Weights of a small GPT-style language model, trained from scratch on English Wikipedia.
Size: 9 layers, width 896, 14 heads of 64 (1 for keys and values), MLP 3584 GELU, 80.6M parameters.
Architecture: LayerNorm before each block, tied embeddings.
Training: a variant of Muon for these matrices, 811M tokens.
MLP neurons of a small language model. Each row is named by its layer, matrix (up: input weights) and neuron, and shows model dimensions 608-863. Each number is 128 + 24 x the weight over its row's rms, rounded and kept within 0 to 255. Numbers have three digits each.
After each neuron's rows, "fires on" lists the tokens most often at its 100 highest values on Wikipedia text that the model never trained on. A number after a token or word is its count.

L3.up1478:099129158126144100162153186132109164122129141126132160107168133149178123153143101084170142125118123118128124145141106095124158158114087175157160113100112044143122159115134170141138120121086134132154126109070132135103138095125116121116164121151137169114077177147132155095115150099146125132129148135111127160139128148121100091143125153134136127115163123140193144148156118173086154112122103138136131144109181139107153116092111108167134144135109103095099159156128142067164134157118126111148118159121112092144147152085127115117126147132086093153120140109108124109139123135133139106158122119098104150141139128120106092102152103126173110112145159125113126157118137100120157105118103169129110110104123135142081128149125139083112096096148115153131162127113121147149136138170149
fires on: "9" 24, "7" 12, "o" 6, "u" 4, " Pra" 4, "ge" 4

L3.up1150:139142130126140141113099139157161126115162141111157160137137149137178120150104139086077167141119181110162136144085118144109114168122085146102120096125090138120116138157139132127144085134105121131132099120163157129145110155142134137145169137147106120123114160133130134143153155139125123124136110129146176095118150179130127171099111087112113128122144128112087123143104149175166129145116144155122150147149157080109104115155100109108120117118127152125119129096133160112104138121102137112153103139145140144102137117140158062107110073143142145135104121125164158168134097101158105151141149122136156110132119132138110113118137095135141085092113114150149111120125088122188079166155098158119084110101095143111139142134143169123147145105165120109124113127175098137126162139071090
fires on: "-" 25, " of" 23, "'" 10, " for" 7, " out" 4, "ut" 4

L3.up955:103117143128149125107128131090102137121107115109107123100091114080081135129121154124112088142133122136143168120121135093116140107098136093130117122155138161115123112115088133131135183139155134118146162091147113120117137102100126125174112182106165132147136152096145175139068167154089143166135119156106128132145126143095125134136160149121118151099125102091120131146152094114118124134135110132105109048171116131134131166133127123112143097126136181170127103119135119118119077107147164121145123122158128161090160080153100090149183122168137118105123128151140121110093137130115134156108131102134111146100107154115150126167151154089174117153130100155135115118140111122109122152117138160144139123151156057129111122128137141145111119142087147117142115142136098111134147167132163
fires on: "\n" 31, "rd" 9, "ro" 6, " guitar" 5, "ally" 4

L3.up2923:123105141121078165127144128136128128145114120135091144083136130201129135119179159151091133120103130134112114145110127121135145133146148091101107097149167135129126133145132089171135123155102141163107131135126131183119122170131116123092141119131176100139142157102132159107155142185162103126152103155116105126143168166146140120133117147084163113119072128149137133115135190133170161113103178155131098132155146143116087089099116141119090110155108106097092115103123141161090141174111152097099123066124171121182139121114086139145127134129122130128140116130136105120130093130122113164126162141166129119151137159157122144110139137119113155156131072100127142067108143164131100141104129161139126119126139120124112124129116086148148168128125128123105110090159140099146129155102124
fires on: "t" 21, "c" 19, "er" 10, "ver" 10, "i" 6

L3.up1504:153104159080148141096143148101135154112168139125098184177188152121104090143104111200150088146147128123139126117112119139104135179123122144146140155161154122128121084128121118152105105145132112101126138127172072132132074135158156136153136180131117106078091126110167125109111153103174119135111126134115186137088107090101097120137116107108138118144150101146195116138084111166121145155117104121130142163166107140104134103110060100121139132146156118142123129091145133121130123138110108143128109128120102136133167145135115141164129112137140113121100123171179136107137117159118138143162147087138090143145110159116127144119126152155103157134095097128156170097140140117122152153130105113146115088099126091168107147130087135106121143079123119131083103097126088146156190130186103
fires on: " Ha" 18, " Har" 10, "ch" 10, "ha" 5, "ll" 5, "al" 4

L3.up1520:141149133127132082157162083113135137115157123119122125159111118187159153109155100126127080150103113119154136112167160134103131104158143132128103098108124085085100105123152129175158096135143130116110121049116110109128171078124180119194159176110117129116154128125120170148126088112147099118137149196117123105101099143140107135123143143123092112146084151154107141121109145121105140115085127152150099123194135111127160148132159136146117128121136146177160134161161156183109120143124138125130133106095125152139200133133139143149089101116149133172134151161081144141117107094121169140139103103098156094128125089111140099079152102157150120115098134086096125166165164170134138125107116135118097139108109135150148140135142066143157172109105118096195113123083119176127134113114123
fires on: " St" 23, " million" 11, "or" 9, "n" 8, "ard" 7, "d" 6

L3.up213:123137128170118123135142153135179142124134132120107168116113138173091137134115153098120160102106087156147145121144116178175121106103153123085125130134128095133132088143157107115164110116133109167142112130155112173159100138080071129127126100072153103118144139132112114115068126123149152161103098135121105112113104172081118096136141150188153072150132080135091121125080117169145121124142113156138144121129113153093117152154120183119119123113117102117114132146119148116125117123117111159104148103152112140130120124141135118076105153119162140102134125125113148137196144127120146098164081153098146138136150119138182176158131098126133108089115147102161115117119139122145132150162121138128142179148108126108091129130138097129114154124095156162116126114144149141121146115154139
fires on: "\n" 65, "." 28, ".\"" 4

L3.up2447:141145111120129130116125139124137127124134120113115149155137136161104135110159101100188120178072107127114128099146130141100128140134196158133094102130137099131163160120117115137182121106137139142101116101125151136121097107161133134128137120144080109105103062111180119108106105122142102106128110115103137127105173189112139120134128089131167104147151087141156135147128106179111183129154120071114142140109124138130131125091128120099111109091146152164136168093154173097105182143111133097153145151125133091103147139156159106120090153139167109133085136124167109153179146133120137136150138118102171140159119093130149167126129125106095123098131132152127101100093121138131148102093101158142170114146149123140137118144109179137165148146154141138119137162153120170179114140097098
fires on: "la" 17, "ed" 11, "y" 10, "ía" 10, "da" 7, "d" 7

L3.up197:143096123130092148141135120105131134105141140145121158131138127151154162107096128151148137129163134168161124159127141081121130163135150119127115140167139136099111147145166096147158115116058116095128114089086093083100144203105130102142085119133157143103123144106132117133154175137155162146111158089119115115102143121104129165123137112128145107113131115135095123140141137083161125147093113146140136120102112118131150200103157117126103099113155079117112123106129121161127102128093142163142190155112135134133159095145126071121141157114140120121091108152156160116127157095128135130090152136133129129137078118126158117132170120139118135090112127158110099117113103107100129093089078148130162121140125079109076127177164150108142125127148133142145131122124121110115144122142094
fires on: "s" 30, " van" 8, "h" 7, "1" 6, "on" 5, "ing" 4

L3.up2657:177156113155149172136113158096121121109129147137114082130148137123110122113097155133149153142126138150107144160170132122142177116156105195118111180134161093110081107119142126135132164137112154133162131164151122122103103142135122144202163104094122113101124136121092127133103123104097112102118124119113147113130142123118111188129122135123107127183087123128129107105175144141149102093135152114119136137146118164156180151103157113116137115142127118129124133081128125169120135104152089104095120108147111153113134156087122157139108099158120128106156087112148167100112153101111091148142120195141134131102135153116130126093102132108125135159128180095121115166141144096128098141129126143122104125121152126158131154167115108109131150144139130149149134143146101107120147127151138
fires on: "ly" 37, " When" 6, " when" 5, "ally" 5

L3.up2864:153090131140108120112147120123116186090116083106132138169115092154101126105123146153170149150096164144131170104119156108110143173102106137148138102109155178184090140111111135113128129107144111105087113154158144092129140134168128112144128146131130149121155132109147128102112142136130112078146135134122138134111143157141150097105090070107101149125123147119115103149131107167117160116095153140120114106122112125167130142141100112160138115133102130147135157143102164112104115103115187137092159149139088124063121184147102133079160156155115157098137156136167124082101104132134098113159105119091113122083113109114093119103152113123113169125077150127136123163172131122126141144147131147191141164108155136132154120178105150129116091179096088145137126078153119146118122122163128
fires on: "in" 18, "ab" 9, "ar" 7, "i" 7, "il" 6, "h" 5

L3.up3107:138110093159114102137106111109150077150191158104133108107115095139089135103154144084116104096103095145110131138111138208155127146122120096153099126123115127167161152181124138087094106134146152169137128120134159096120118141125106123123108149094117151118095163098191132162118160076097147170115091098157131122175105122128098139140135142137126127118146086173141169136131135168152120154108121135134131102157103101096087118122141106129135131169134129152200132136114130126130109106111134121133109129132143131185127172113142103150106090138118101137133116144169105114104114129099140130114184110149168127142130145138161122147145121151127142133119121129133157131124173091144106138117094136129132111141142114144114124103124104144124133118181161108117124121090115080107097120143147
fires on: "3" 64, " Ra" 12, "ba" 6, " to" 4

L3.up2914:099076157149124105128163096155134097135078125141149150145133080155143153113109150124141107123103158101126100094143095116124136120163097105123154098100124135084171151128152108155136126092168110147159109124133134195120161116105175143156171130122102108117107118137116102134116147121113166168187090132110078131160107121134146109150108108117130124157147130120082145084108101147127105138113107144168117107153127117135092121135126113143125155089173113149131120159110075092125122147119104117100127088161111082123123110140137072127139147146127121122153133165101155117137138139085146072094147104109095147147083147159102153130096154153087125105122090162124117115141129141110145124132102111155120116129133183120114124142164154098172092131126117087123132111136170131107119140123151
fires on: "." 50, "load" 9, " reported" 7, "ed" 5, "?" 5, "ept" 4

L3.up332:163114176133134124127150148107088118141129113157120142142131174153147106121111136106160160114114132141138098111142097125135125108116137112109126100087118167092106153096132098177115117077067152102140101076136125156144090147142127133135165126065129116119143128116112147116119147108132143085061138100143135113171091131139122076139081143089097119116104142130117142142129099136121129156149104152128105140139145128101096129153171123164126104118101113106121138093123124139162115111148137124138101139138131127098092152121095153119099160091092129109152114106115160154146142083159125096129118130121104092110130118147147161081123154146151134085127122135167137117103130125135107103130107114116111121138129148134097130132098105144159155108114138156124122147128093110119162136174126
fires on: "\n" 42, " the" 12

L3.up2735:146069096122132131134151185129139162133107137151112151175130110139126127081100135188138120141104105128077147131121161118133114153131159116115100114102088149148105129094118142114112145114125105098178107153071149112092148156119112119139115168147135152119139154120123145136155090168162115145195128126112127131140108112181106128081092122118131098142130099088148155102155116110178130114145115135132138117105124151107118097159113160114139102132125101117121161161110102164144144112083131132142120153147123097121094147116153180126119110144160101107135128107110097161075078137125102146157177107130157136117121147136105142136169111114092153142148129131132152135141135089155090147141114137130151154159127171116152098112148111156105119127161118127141146071124110128146078133078134
fires on: "in" 16, "e" 16, "h" 15, "ie" 8, "k" 4

L3.up2724:107111091155156130102113168126156118148131155139121107124098136139114139177116145173123163148097101144109141125134183117150141184168141112121141153083085112181150135102112132114109161169097133135137107133114151152106124149148124111151103113112120090169098144140115144116112150128146112106102100114135111148110150093090100149157136123120139127139102119127103112158102140105131116149123141147131167110133092107141125142117151115140107131151123156145111161119164095166177138126166143146177139108102160105102125083110141149118162164103090141133148139127091114103149120107164130106121106124138122165102098095078132132117157105106138094112106142128162112128093157103102144166167084093102100101126112143110111156082103168133118142113106153180099119109108121136096106156145095
fires on: "'" 31, "-" 12, "’" 7, "ch" 5, "to" 4, "1" 4

L3.up1122:089094117121141122151120111165148118108123139132125116114104106154123171167141151133100124122156141107131102105123087169136130120163167155134169124126139113113106137066158080123109114134145169118142109123171146116129160128156143107124119198132105123085128131121153112129103151129148126129130135157096131105133154118136142129159143135157135148082133163127125104083143135176096148125173093132147125141129128103179121078113099121134117198111123139117101150158131073158155147131178134087146106150118130097124130133092145108165162122128123111149108127134118133138150114126157129114132127084180153124163127151095149157113111086094162090094150102156140138093170114158146078099118116112097148056109141154104117141176137114132113104177158118154110149118151086123134132122127148
fires on: "s" 15, "d" 12, "ch" 8, "ld" 6, "ly" 5, "z" 5

L3.up1566:143095129103158108172130132120141154104141080158120125111159175146113117133120147127139125082114123152107099183156129139148152112152129120143157104117179147083098116124135078106167131140099124124120129176158119125109145136097126151119113134149110100146156138154123136112122174139129102128113127135077111131138093087124094110117158137193112136100093103064101132137158106139123131134146115107123164115172126088123118137148099138138146138101107123115114114126115124103143117133184090127124123131132112109108107127155148098116101128103166158148122144144091137110144166154096087137134148131133119151154150094131132137119148103134109167119158128127161149173115119110100132129145118150154122168100160084148125128160108090108102114122117110111093107084155162089157113163164121
fires on: " of" 32, "." 23, " |" 5

L3.up1763:127138100126099138156128123121146099107154128086146122110108132147116182137094138118163183138129134096120116126101116108133113131122109124157119188120175133096118143093145141107104150151100095091102145120152140159078137102124144156133138107126105159132116111119150093105128121145161088139059131163149120134115125114097169132144129116106127130106179119105163118145146130107142126063087119149126103132144152141140095124104126119097129126140157120112123151120129093153065171130157125177143103134146110089160151142160114144080148091127161171119147171142162137117131139127112107153128131187151111077132077152098119101115146066101169148122175115164104171146122139121147090159132156098147134110151132102149140124082088114075131118115135124127143146135130132066156110116114151
fires on: "|" 14, "ing" 13, "ed" 9, "ale" 8, " It" 6, " released" 5

L3.up1407:151163143146128100102097125149124156110163172137086142136167118103110133148125165124181148108081141110141098142127118104091134118118144146135164121134154117168125120132130128152112128134102145167124138154133145127144123118116182136132131107146158151142126113140162176152135108149126115134142092107163113165146109140131135145107151126114147146138156149137134083124114101133184114129141107113101173120152086103094096118115094102110088129175120129136114097127142135121149104098109125163165132106128137133107118138179120126147079124130110175146119158133156133113083105124119114133149136123122122112105120070089170135092116146103143090138121141120128155125176100156151112141109158099090130136130123073148133142095112122176128145141113119161074134133127176123108110165132119
fires on: "\n" 38, " to" 11, " about" 10, " that" 8, "ra" 5

L3.up1673:071154125148124156152127170147087134067147138110132144089135121140102110092112140091152164053136131134150128134114099166119132127128105128149151133130139107129116139150123106092114124117113095101134107098126180171142169120142119155130119106114145181100108144122119109171144202171160125162135110122163101120137147133130146093102097096124097163100104108175123147115116133145118178109083128100125090155119151158127102136141136125141152102133105145131141143112124102150124106146117169131128080172082138146131120143101108173138148109169087114144136157135125123116145137114112138095097144098157177113102108126040149140153133149118124138136131123173127108129106166118177162112102173148119098152142155121098122129140139149157116130113173143181129116137163131141099113119136150
fires on: "i" 25, "k" 10, "y" 8, "u" 8, "o" 5

L3.up3263:139106137160139190169144107093108138097153154084100130117133151141133104116109099091090186087122153100144109113121148167156125132093162165113144143121104138105132113130169080124145076107154121109159098144121128128169126127104132101107123163096137146096126167127141144096103137151133160099164113118104101097131107149165111061135108142163102090154138128089180115134061170150131078135125118099094133109124089152115104172109110099069118156127136119147133120126155118133123151108126155144143135131106125131144141100132096133121143105100106101108148108138102143133112108149131086095097089126132124090119186131134134126133134147164109108132088195138118165136120132159182119157150126116204117121179151126165126139130114130148148121119127100112080097134161121119144104122201147
fires on: "." 44, "\n" 25, ";" 21

L3.up337:130115116140152176108170137123127153105093153116150097148140125129142139118116127151149146103063140137119145164102100175148131117135144129128107142136149094113117096140128120158138078141125134105087146115140173125177164113115146133124133133094133134140126106177145134121141151112139139139141147080159116121130118098112148122133129140167105127147139128135129094112119105102132108099118104145164109092113085062114146132131156129166124131101137110126084117150108161153126149158103093152136105113125166119128123078134119137079132102110119101119109146098126187116142107111120170124161132139156144110147128100082139146155127132144091112106141122113104153133145182128120127115140113154148148154140148112189107135131119130137116129109120106112108128132148147103136115133133171
fires on: "\n" 100

L3.up3117:172125116138151135123144109124050133100135053111107155175156171108144110106110146121134138109117164156152167119135131146136137110078117163137097120158102121160142173126095149119136115142135130123121120153178136135116135138164175135135114094113148142166126128134128121131092177155162076119122162087154108122116107134121152122120118060138150095152120130104164088123146122119166099126118160159099178106138124140120127183119121129135106122194124110100132145086112144100102125109125124138136154146164132146106134087148119108129117111134108122101068128133191154156125099124095151072135102143117099146165128158115156117147153113158107159148098129065152157143087147115131124165141124108133099145130117161122149130123134109070129085102144122119151138152134127103142144134109107
fires on: "1" 21, "t" 7, "n" 7, "f" 6, "al" 6, "ul" 6

L3.up2609:103130139050111136171141091145136079150108066129135145149128119126100116120111145160124128104143134153144118152081132096136125098077141078111092129118143113189129153163141119130186132140079090172126139110094137169123169123108151124132180109117109136159124178129139101099139154113126114120132134110109097123145128124175166148094101140114158096163126067158118107159138116117132131126137104148164159126095119140126139178160105100123170173091142137129140123181155124111106127094119148146121125083117094153146129135100144119105163102133114117110137111115144149144115125129161143152172149112138090143084081162083131150150117126111132151125114145104127137136125099145147123131089171106145101070170128152131073145155115119117133123138127071126132101132109140165095129159161157
fires on: " I" 24, "al" 14, "ation" 7, "y" 7, "e" 5

L3.up1363:158146125162138135138107080113123119146123087123105091151132104112155133114132106143130144170107153140138101116103088153129168098085134149157133139128110139114113143131129149154087220117125097142178127102160174120103117122122174129141157117106112141145113140111138155172095139138102096094140109159107098128106075120165107177112122138107125066178107088092158163127152107099156160092126145133136157109114153116156108109114170169071125140155096141136120109094155121134126137126137158110072094155155184153088146131081160161153145105103119110130154147115110141111128128102106113126136129141133114125111107112090106092160131131145095123114109177098138147127094071114100134094120132124160133139125123117141145140123107125131122116155167123137138122133127126139126121147119111
fires on: "f" 19, "er" 18, "han" 14

L3.up1947:113144143111100099094167166111104134136111127118183169103123097133125105114161133145123183134122127176162172139138118161136113111146167125101092159171146111115088090136126107147148126142131141105086097082109119172156167110136115163113113113126126131121113128154122137115107108081115151101116142142087149153122150121119122113117153159114142126084123136127136145130104143130149174144113136135153151124134141148103136128088164159116116092127141120121073101161131123155136117142122137118156105126190111138127142126093133154105145116141159149150137129200098160167124116150161152144159142108139146160190092174117111183138151152125139139120140144120099139182103078102123099158132073115114115104154120134159157129141134136161108102149155126137118163087109113099140113158135139
fires on: "\n" 46, "is" 7, "es" 4

L3.up2951:135118120130131118142140102094176129129116142138169138136173122107103154095125119102173102143148118097146077114128135079099163131134112159115113161110137121137151121110124093158118125120083115168132084161099115142141136142093137128178076146092132110155116103123105124103082163101124150169096168116094123120090112148080114128124110097098120127115138120123127105157140111125156132161168127148145092138090138111157173112137091098124125100130102124142140099089118179130129123109166170108137162109131117100142163110173136143116129106100142120145178113112163114121126114147110143094184131143127117147110140132140153152135106106166099124111103194138125148132119138105113108107126114135172176125137077115140128072142160112167141119125164178105101147137066093142142132145139175
fires on: "s" 32, "ar" 8, ":" 5, "ra" 5

L3.up2860:118130146111139155109126124108122113121137153155124163155122125117084070147110117125163139115130118156125097092136145154137141130094121156110094130113117125141133133131132112132132080103100160120118086160072110139137135133090137125149123146137166126142143093161141130123098099138133125109123152158101111106124162122109080115116131159108131112151116102091146109104098120088147124136148150155151130142117127145137088152182110155102134188108115172151154176079073135125119130108119077139166116105121133136132112144142136111123097093196151161142110156125130148106130145103107077120110185160152146127151121113099144123109135086129131170120143155102131130123074106124104162129137145118170154139120127127138131109165162136165125133074114119143130105122143154080152097098159189
fires on: ":" 42, " |" 15, "|" 14, "\n" 7

L3.up2604:111115119118092167157150152151143126154120132157140117117126113155120081129146123165174129073121121159124109112164121153135136164127131118133120132115118119111135109143111123142128092129085149081174162160153104119137149128147138131154116082127087136103133139150110135150095152111152106133127134125135090098135145108118080160106090098168155118124138089080133072131091103125139073111141129127134086116138092174157154127131143105156100134112126119170128110131153154147107148126139115112153112099110133110104119078085106151123128133098127110114167154093108113159138098152118142112136139144122121151126159096109116099127158131119153131126163165101139127107078156122168142171132109116148148125098142129132123138143170118121146083147075165112089130148145135121126139162107073
fires on: "\n" 97

L3.up749:142112126118134160091178161140133141136146154133136117154088158157156105136110097075119150114094116145157098110136150143093108098143134076078124130112137115108147146115149111168126133117129140105079149127093139077151131108108097126165122141156134145135080099087147158121149139096079123168103120136142138121153132136131140114128143164120138141129130127121131137125114133126126130129148117106140114140144167094130152120114125119141128121130150081117093100183135079169142109119180118126157114147103139087122116146139152112089085074157142129136125112143132118100156108126144074119099146148136108122118106109145154126156128102146176166148148145119173120126121120149124098120096174119127147161148130162116126173158085118179158140130175149128128158133104140153142118109127162
fires on: "s" 18, "e" 12, "ed" 9, "ance" 7, "a" 7, "th" 4

L3.up1226:126168127138124136118122120120128096159155167133162142168146128114172146119103125133142130186094151132131145173099075177163137086117105106115139139140091116148124166121150132123111138154117126138129126084106114119119128102084134116158099123117143090147110145118124131147082099136158121135096161148088126099148122133147160130101115138122134133134161147128115151147178111135169185194115124118113131133098169102155085064129119168108120123115086155134125119101089155139117120102140141126159139136154141148128144137120119134105152108127116127176108093130131135083104137091142118159177131094094107100157131108152171110147141108165105114137128108127115154098171124146153115128138085126143095139133139137116109112124125102118096121111165134101135166163096146118169175127122153
fires on: " Ra" 19, "1" 15, "ra" 10, "e" 9, "use" 6

L3.up3041:156152163092165114078172159142150125125132136147117121118148078146129172132134124128097108150139085144126099080177155131111127120147155143148084152146139164101145103138129107087172106122142141107126085156132109157135120119126121137126133106174123127120121079174122147083136147130102096095127121119143086165133104133144117101138108113103132188145127144159121150117155154115150119121101120151120094122148133110096102077108128081132113124134124162125131139077122111159153163117171132122188110126141119154136133110096139117103136139141112100143123136078118094139123159116171082116124157113125101153100088173133121116111171107123153123126105138124124135131125173134149155143121088116132110148107096172129109157172098158161135119084102107129112126091096134167145122146118147
fires on: "c" 19, "th" 10, "-" 7, "'" 7, "Ro" 7

L3.up1128:134103118078076155095083152126108139159150122088104109088158104097164078121167133127140161163137174157131148132123116086125101109156144137146182088145115102102127121138166194149103113138176159074139119139142155170143134142120130110131132129092109149172138143139146120131144116118111161102150133118067127082148118136135121108125106148135142157117121112143128097123131093119110124094134143105157123134106128148116113138128152174165098129147139106141130120103097122163132145085140189113143100150158151125126134153105163151101143123116109160095147163115081118086119152137146144087136137154146142144121102088140118124130117102104091142147111119063169146114125086107117163117113113159177133128105141142131089126116142139156116148119141114137138174088128169129131129147142118
fires on: "p" 25, "c" 21, "er" 7, "it" 5, "at" 5, "b" 4

L3.up607:128160123151123092102114124101180082108158135115169142123086131131129099123092153144154139172132147140096133109081118188128111106124158175126138090126150085107114106123129101138144114117129130117160086097104112105090102104171108136150114119136111181112134146121109086074112132075144159111169139114130125157112127103136116139116134155151156115104116121105113099111121165138135143149119128155149128164151184143124114146131146129135136147145111120120192140152135115156153164088100117080112109106122096139084144136135101157140133157123149134083100118133120128094180109143142101146119126170143166100164105120116113130155133071101142150136144156144163128148121114098132174154150132148124157119084117108122129149126151124135136164178155150125144204091169096172111140169127101
fires on: "e" 16, "y" 15, "'" 10, "a" 10, "s" 8, "ma" 5

L3.up3383:140098106087079212172161129139091079131126077094122126137109136116137118123136116143108141117150141138145101174138135089126102096125151074158126163134151110137121113110100116131129125126127118137129113166141128175098120167110118100087123091109130122114116068181139144123135123152114131141122123090117094132160137130084135102112096158105114132109061129128103102158079164141098115098132113125078154110133155098076170149103118096122082134133153123130130133106172130151098168142140136167130098152164167107134143094125143117095105130143124100142124128074135139145111130136118133109122144159157148110143105124155165107142178122144109137114137133149099147089155116141137111123141078087107114172121149075146142122077156127158110152117143145113177127099089119152157102130098111
fires on: "s" 28, "z" 12, "h" 8, "d" 6, "or" 5

L3.up1273:145119122128145126114125116142119113112194107134171127149128140153140128126094113123133161101129092123121104108154100119112099180132118135135088090124147061145154159131116100132135109144153144136094153126149099125109146181145135122153143139172184128145097111134155136152131096071154144154095142141123099151130136143144105118116109116160101100130118139131126163108104091132085167127164084105157114140157114127152139134148148097128155159096131178143150138152133057131152118161137155117123083143083134160137125142152171099151148112121112128160128093109152121131098145111160051121142147080137151117163117160129143096102138147143139112118103137166111108079070144111113152098100143134131137111125138115107097130104115110133147142123126123110142131143143119096146118129148154
fires on: "3" 76, "th" 5, "ing" 4

L3.up2188:172106114124138121151131173159114138130114172135156086161171133116082127137125137115095139105125143144156134133112070179138137100109150161099156143154128098121139075114127119140134145150110117163143144136130138128172115128180107082132147087096105128139103128164129177106112120082155109102131079136123126128086126101108124107110133148099150137156122149157115080116130096114111104148085091147092125108127103103121106124095147062106156146089127140125063109145094189131137157119150131129181145087124138097131128117060145140134120143101159168155178136147146129131107080133115158158151144107132099138152173127103105190129177127117125114155148106116145136133114117066089159098183105144149128120132171130123161116141161102113167125166084105088118114138117171135195111102109141
fires on: "\n" 61, "mi" 4

L3.up1686:140119139127158127150153130119121139126138128113160162131195145093143154110080098118164151125112132123134120086086093163138131158143142164104179116125132157117154074163102092105133133153101094139145114089127134102136095104088158102103092098092132125118163162150165165116114117117152122106112114099128111118131143121111110133132119123112161159133142157164117094118161119113158154122120089114108126092129154123103104130154115110165156137124101094117115100096121155104136134093201136163089116125125094148102093141150142143133134119106151145152132092177147109110111175131108114154119129114124117105097104132153120126138115138096152159136125090174067089103150129111119136113108052115130167096113110136117125102103149173109144150130092158108098109147133134137106096182138084
fires on: "\n" 68, "ba" 6

L3.up3000:155128075119119152116112142130084103139108127130142090102161113133075136121134092096117100132143182148113180131126159139116091087196118088083103098133163073143100136138161140126108092167117125113139183098110107120140158103137182121136111143136139114116127102065155172105091128146146125128102154102116150098133083128145119116177093092127121104094092150136097141147131155104131159122139120138096117125163131122109127134111107123101104147113105084078147131115146156141098118129147142073118157115083101123089168117153138094126110174126134090126130138156157146137140116173113146091119129112099153142131145124099148167136135098136133144151092137125140132109100132122111122095123142146125104121119182158127162142099103124120154100125114140112115134131122168124128119133103128
fires on: " of" 30, " Pat" 6, " ten" 5, "d" 5, "n" 4, "fi" 4

L3.up2014:135137120121143142184120110142126091123121131157126177121155163116110158110126134128117106124118182148155111082120128115147148114118142143149133131135118107128137121141134126074128105127149131130120069127145123101158134085144125173109130154110164099183131149147166147095126093118123145140111131089135105181146126101142110111120099125158110139089153097114138127082153122124101134136137127146168132125105118165138122156145124113148134130111133122139094057106167139151082132118146115128096158128152136141125115112106148129121158151142104160110134162157129119144151119103161124101102116084098135129157129132117100176182122122154081103109126120109099144145136175159137163126127073113116139160136103110138081090118169140139092149141114138130089169136164113133131124173168171
fires on: "\n" 55, "." 37

L3.up131:150083117137123121127129139163128138132142126112134143163102157120103177123155132105078138117140173143165128127158104150147142101175143153095150102148090103155135151144102149092122123135106142149105120160137120099143120114154160144137149137139127152093141120114150104143111155143153171159119107169101122146149131161121143091093182092144173123102144127120116145140126101138132129160122134095124114132145132135124130111089101151138168137107118135115123126127141119146103135141125151132126068139133131144115163117128182104106130110147094136166092142097178162124150144097108144117149108109106124120142158102098165107100123078114144095123125137132083073099142052107092157162134128136154100092099124111151133117106133127139117151129159095098152159143153133148124095102105122
fires on: "s" 28, "y" 8, "t" 4, "ent" 4, "d" 4, "na" 4

L3.up395:131144155108103115147117103157117167113120129119139097145077118153087114127093122131115137149093116165115096119145143103116147118163134137174134132102125133160060150114111101145141124132167158149157117117117154161131130168123131137123111111147154136107083117127109126100127162171113111161133096153149158131111130079131133171133116121133122120128127119119120125148104157126157127124126141136101102156116144135187186134095108126121144174119090124106097138075117120125120112134129140146129124131104116152147103100124109154112104141124121100118143146097147112106112179174116112112084125088144103183170141145079136138143108105096150134160150112140061104133152118116128124177085104128132107096148131137095150156151153169138108150150109147114074108152112096113147113161109135
fires on: "er" 30, "ch" 23, "d" 8, "z" 7, "s" 6

L3.up1239:100116116161095079122123126143119098114148084167136154111143097127147150129144143072159126147087155102165119187113103100104169121109119152139133134139088126133098120110093103134145127111072078148150108120093130143146129115159154143071097171063100146123137124113144097093145098141169144110125147123136133122122148122155105137123144123128177109136142132140123113166101156156118128136172173158127087125143091104147155148081173089120176140136145136113130130116111111124124109134119153106111127145134104169143160098152160157121142115096119102147140144097133126119140096123084131130114140132145128106127076121110172138132136133111122121154089137121124163159145153098103140115113111177112166124159150140112159104143138120136139142114140111092189172105118113151088120122135158
fires on: "s" 29, "n" 22, "ri" 5

L3.up843:157131150146115121104134135113135151116153151114146143174125158144090130096128171120160141153114131104090105129104153165155141111087121123156120147136112102111116118168147136109121156165108138112166131103174115159089115133127147119139168120129145122133139156122126094151154144103135145113164138138114108108102137116113095171104140115135129130109137115119119148099078118117132149165162129127168126104097123133141151141126178132126186123130146149084079164136114119133121121127144109152132200112136089152138105111158131162107139117126151108142082090127181150147151108114133158116105110113157087149137168148144144108098140084123176167119166121139121081158117103133162116106123139114132124132107133135118111126089111120124167134129104151144143123105141141098086156151144100
fires on: "y" 32, "ter" 7, "s" 6, "ti" 6, "yl" 5

L3.up2702:142162097127139138149080121090136101151146139085137072140145167122127121127104143135130147170109127170117141128134135088166126144115097130124174160133132145143131137137148097141146144132096147134072158125090182092136138155116160165121133106149140123114114128140138124122148115098159110154130134103111135144149123134136093120071095122121108161129106094146138137125142137134178135162100169149144171105173124092142127106157146113110180099147132157119113105115163121086137155143146107074162136130132103150118143139143117074115128134135133142150145133188096095137156125139162129084164122121129112121081105147141112121149120119128102175126091144121122157110098132131165120154102123148143091117141161101137152135092111115158134143136112128078127118143131133122138134115108140
fires on: " of" 36, "d" 7, "-" 5, "han" 4, "4" 4

L3.up613:071133087154127145142158151116127103180137146161140139116139109129104116077178122140117127146147127155113108137115130125131116121107141156125108122141121131120087110138113123134130091112144121131136145126107148093158159120154145080166138123092116116159127163106110146133131112075129142137117155115086115135131124125143152154131139127112148102171131123119160105134116171123127097141110102125126170131203111160128141155098152095100136113097124184091151117175146153120159091140144139145153109145117107123137161164093130130149122115094124123114121139129144171119134128136136090065104143162123101121161135121110120174119117122130117145109148159114115147098153119142135154109152128132148111165091140133157130150110113162093108109164163101100160106130113136143095099188121096
fires on: "e" 34, "re" 12, "n" 9, "in" 7, "al" 5, "ne" 5